{
  "num_key_value_heads": 3,
  "intermediate_size": 512,
  "hidden_act": "swiglu",
  "norm": "rmsnorm",
  "positions": "rope",
  "attn_scale": 0.125,
  "tie_word_embeddings": false,
  "init_std_o": 0.0,
  "init_std_up": 0.0361,
  "init_std_down": 0.0,
  "schedule": "wsd",
  "batch_tokens": 32768,
  "train_tokens": 166000000,
  "max_steps": 5066
}
MLP neurons of a small language model. Each row is named by its layer, matrix (gate and up: input weights) and neuron, and shows model dimensions 80-143. Each number is 128 + 24 x the weight over its row's rms, rounded and kept within 0 to 255. A neuron's up and down rows have the sign that makes its largest values positive.
A block is one neuron, or neurons of one layer that tend to fire together. After each block is what it responds to, as a language model described it from the Wikipedia text at the highest values.

L2.gate16 [108 119 155 137 134 140 122 103 157 102 118  64 141 127 143 176 108 105  84 147 180 125 147 187 136 154 150 134 115 147 125  98 145 137 142 122 116  71 150 140 146 114 114 127 174  89 137 124 153 109 109 138 103 177 137 152 128 138 134 125 139 117 134 161]
L2.up16 [144  99 146 154 180 153 142 173 168 137 114 135  85 131 137 154 132 127 136 126 167 130  98 156 173 125 155 153 145 129 110 187 140 154  79 122 128 102 126 116 139 143 131  71 162 143 145 141 111 111 112  73 145 126 121 128 135 142 124 172 108 115 119 145]
L2.gate25 [152 120 107  79 171 163 141 132 160 138 112  86 159 116 144 122 122  83 116 132  99 109 115 133 120 116 178 115 115 144 171  96 109 131 100 110 162 129 179 127 168 150 147 135 119 126 204 131 105 160 138 109 107 183 118 162 165 135 127 165 179 120 125  86]
L2.up25 [107 128 141 112 135 154 161  98 162 155 104  89 152 169  91 119 109 114 126 122 134 149 148 160  82 127 184  90 132 112 145 108 140 102 133  69 149 159 118 114 138 134 161 112 140 121 163 158  78 137 140 128 122 179 138 136 172 115 127 127 144 124 157 110]
L2.gate459 [123  73 137 158 138 141 106 147 120 119 103 104 122 100 123 100 111 123 109 127 112 153  93 118 123  67  89 121 108 112 119 139  93 119 130 122 109 140 123 133 122 136 110 120 122 113  95 159 145  99  90 149 143  82 137  95  98 114  93 107 103 123 161 137]
L2.up459 [118 123 137 137 109 151 138 183 139 137  87 109 191 108 150 126 106 136  71 136 154 123 130 131 104 142  70 113 139 128 140 133  78 134 134 119 148 154 120 119 128 147 150 164 148 123 127 156  93 138 133 115 138 130 145 135 129 104 128 156 130 154 131 122]
L2.gate464 [120 152 149 103 107 147 161  88 146 155  82 107 128 145 129 129 113 131 108 108 149 142 157 144 128 124 117 127 173 129 129 145 158 161 131 131 118  76 140 144 139 157  95 130 143 177 161 122 104 124 128 118 115 132 154 160 143 163 113 103  81 115 132 105]
L2.up464 [125 133 118 141 131 170 120 173 123 150 129  94 105 121 137 138 124 153  45 139 123  85 111  86 136 117 135 149 146 104  89 134 107  99 107  60 159  92 119 105 128 182 126 123 166 115  73 149 126 103 138 167 141 146 110  80 133 114 165 116 124 173 139 129]
Description: Mid-word fragments

L2.gate74 [117 137 101 104 127 120  69 166 152  96 178 108 109 123 136 151 142  89 117 149  94 137 150 170 138  87 154 128 110 153 129 121 181 144 111 137 165 101 141 137 131 125 111 144 138 146 104 102  83 156 142 142 146 141 141 185 120 137 125 134 126 107 141 117]
L2.up74 [107 111 135 137 117 121 160 172 165 100 112  75 109 157 133 130 138 128 108 141 114 125 157 164 160 134 151 113 172 147 153 122 143 156 124  79 134 100 166 147 110 138 132 121 142 157 101 139  63 155 103 119 167  98 112 139 140 151 152 129 105 131 149 137]
L2.gate417 [126 126 133  96 123 156 111 125 121 117 128 111 150 148 137 104 150  69 109 109 109 138 133  97 139  96 119 140 126  85 109 111 146 154 143 146 119 124 131 114  93 105 100 185 107 132 170 128 155  85 152 120 142 144 173 116 137 167 111  84 105 151 146 114]
L2.up417 [188 112 177 117 127 134 141  92 109 118 139 113 134 107 122 102 108 149 120 136 118 108 172 117 130  79 138 151 110  98  94 111 148 121 185 139 124 138  99 110  87  97  92 154  95 121 113 122 123 148 113 154  98 111 135 145 102 130 133  95 136 111 119  92]
L2.gate493 [137 119 128 182 143 174 107 104 112 134 102 120 157 119 139 103 135 117 113 135 128 128 173 130 146 156 139 151 124 133 164 105 122 161 147 151 138 140 165 124 143 110 118 124 132 131 138 115 116 110 155 138 115 124  84 124 116 126 145 126 126 133 146  61]
L2.up493 [127 144 161 155 137 147 136 140 126 127 115 151 101 133 115  89 127 143 154 150 131 119 140 146 146 131 129  96 112 189 114 122 126 152 167 104 132 106 125 162 167 156 100 178 118 156 161 119 144 155 114 117 110 146 105 138 110 145 107 127 126 129 143 118]
L2.gate503 [126 103 126 140 153 108 173 138 152 122 116 120 155 138 125 116 157 119 124 115 119 117  91 141 118 151 145 125 113 141 156 116 116 152 149 124 155  78 114 163 112 160  90 140 148 154  93 131 144  88 173  97 132 102 109 158  87 135 141  95  78 146 142  78]
L2.up503 [115 147 127 139 130 115 154 145 146 144 136 140 114  94 156 154 139 125 164 103 154 106 109 142 118 154 112 146 127 130 134 143 157  98 142 112  98  81 130 128 130 112 116  87 137 179  99  67 130 144 190 145 124  99  97 108 116 118 137  92 115 128 152 106]
Description: "st" word fragment

L5.gate1 [104 111 163 170 159 129 138 131 104  76 129 109 120 145 130 130 168 147 156 171 154 158 122 118 180  97 147 138 130 152 110 144 143  89 102 106 160 163 118 105 120 114  98 168 103 151 147 126 147 117 168 101 136 112 135 148 108 154 127 112 126 102 109 115]
L5.up1 [130 124 123 147 140 148 116 111 126  86 106 108 102 169 125 154 182 158 115 134 133  84 164  99 116 102 136 134 141 138 138 114  99 107 175 158 157 146 137 149 115 108 131 182 101 120 124 153  91 129 181 105 140 143 130 122 102 178  88 178 112 118 148 107]
L5.gate236 [121 135 147 139 135 180 131 128 138 136 115 107  69 191 135 129 105  98 140 103 145 121  82 128 145 124 157  98 103 131 105 123 119 160 153 136 143 159 125 110 191 161 189 134 129 131 126 113 153 178 106 139 126 109 127  84 134 129 143 137 112 123 170  82]
L5.up236 [143 163 144 152 180 169 112 122 109 143  91 126 147 144 118 117 123 105 102 116 133 137 111  74 130 111  99  97 158 130 103 128 109 176 171 129 145 133 123 119 145 127 151  96 137 147 134 110 113 107 107 158 173 129 119 116 100 152 128 183 139 119 155 144]
L5.gate337 [ 96 179 153 146 145  97 134 106 101 169 138 123  94 154 118 119 124 115  87 123 105 105 112 101 135 137 110 119 111 119 142 130 106 132 121 123 135 168 168 125 148 134  88 116 115 111 110 151 141 110 138 101 127  92 156 132 119 102  92 196 109 132 127 111]
L5.up337 [ 90 100 156 125 158 147 111 136 124 123 126 150 125 151 122 141 130 116 122 118 157 123 133 144 105 162 130 110 145 172  94 118 126  90 139 180 133 154 113 127 132 146 116 129 118 169 127  94 139 152 140 109  85 153 123 165 118 135 117 131 180  81 153  86]
L5.gate379 [130 145 141 168  61 133 140 139 164 129 122 109 162 158 130 136 149  61  65 104 135 140 161 158 115 130  91 132 110 111 110 151 116 107 114 141 111 112 109  96 146 159 143  54 147 124 118 144 108 160 114 130 135 126 125  95 130 110 147  97 111 166 133 145]
L5.up379 [130 144 128 123 162 149 146 122 114 154 103  90  99 124 128 156 142  54 115 165 143 128 146 162 132  77 113 159 105 186 106 126 156 134 119 131 115 161 115 120 134 115 149 141 116 118 113 119 141 118 104 111 139 105 114 147 152 120 137  99 143 132 122 111]
Description: Mid-word name fragments

L5.gate50 [154 159 141 133 179 117  79 132 153 152  73 160 148 110 163 133 103 104 121 115 158 144 128 122 140 103 134 143 116  87 100 109 104 145 159 132 181 159 129 125  97 104 114 115 142 155  94 179  97 138 175 151 116 105 188 109 155 136 126 160 157 127 130  69]
L5.up50 [156 135 129 103 150 123  92 108 164 139 136 144 126 135 146 111 119 143 130 120 131 119 138  93 170 101 125 127 138 119  90 117 163 117 133 141 157 120 113 101 125 152 137 112 143 129 115 123  80 140 140 114  82  85 183 122 129 122 117 131 161 110 117 108]
L5.gate389 [130 152 142 143 148 105 137  93 123 104 148 136 137 144 166 144  99  97 110 139 142 156 147 130 115 162 129 102 113 156 144 127 154 114 119 126 105 181 100 139  99  82 116 144 106 115 159 163 136 124 111 122 143 165 125 162 126 133 101  89  83 102 141 117]
L5.up389 [144 135 112 152 135 161 150 121 138 127 120  73 115 106 134 154  88 147 142 123 117 126 146 140 125 163 151 148 122  92 150 157  73 127 147 172 139 170 135  87 131 132 160 135 133  94 155 144 125 100 109 180 119 155  91 100 145 142 100 132 112 124 131 127]
L5.gate465 [163 157 139 103 108 106 122 123 142  87  95 122 122 132 115 133 105 154 131 141 102 137 128 139 145 150 130 207 113 140 174 123 125 132 145 128 134 121 160 135 172 118 132  99 117 124 151  99  99 168 136 130 134 139 163 154 105  97 150 144 162 111 151 119]
L5.up465 [ 98 172 143 122 165 128 102  74 120  88 100 129 109 157 138 155 108 112 131 141  84 121 107 145 124 107 121 112 106 152 163 116 133 116 135  78 141 109 156 140 131 112 154 121 116 113 118 109 157 171 169 125 113 143 138 139 114  89 140 124  95 115 129 118]
L5.gate479 [145 143 148  97 137 136 121 148 151 143 161 127  92 135 112  98  89 123  90 134 127 143  99 101  98 144 143  94 151 109 126 122 134 151 117  92 136 103 143 124 122  96 104  95 136 131 134  96 117 145 146 140  95 130 127 160 152 146 136 106 139 123 137 148]
L5.up479 [144 127 151 124 164 120 126 126 132  99 117  93 136 126 153 131 118 141 125 153 123 147 108 109 147 106 114 157 121 128 170 147 101 150 129  99 143  95 109 201 149 108 142 153 122 146 136 158 113 156 121 110 126 119 106  70  85 154 175 121  80  85 128 104]
Description: Arabic al- hyphen

L9.gate369 [137 184 105 111 123 134 166 143 110 120 113 154  94  71 129 144 130 103  89 112 141 109 116 132 116 134 110 148 110 126 133 105 126 165 137 149 157  73 112 121 167 128 104 159 143 149 144 158 104 129 144 111 127 163 157 103 146 158 115 104  99 150 103 134]
L9.up369 [117 156 128 158 105 120 126 120 160 165 118 101  84 139 118 108 144  99 126 108 131 147  57 157 100 135 154 127 111 116 104 119  84 129 110 179 131 106  99 145 136 108 165 155 159 127 145 130  60  98 132 109 138 111 111 130 115 107 124 171 109 153 109 116]
Description: Mid-word "st" fragments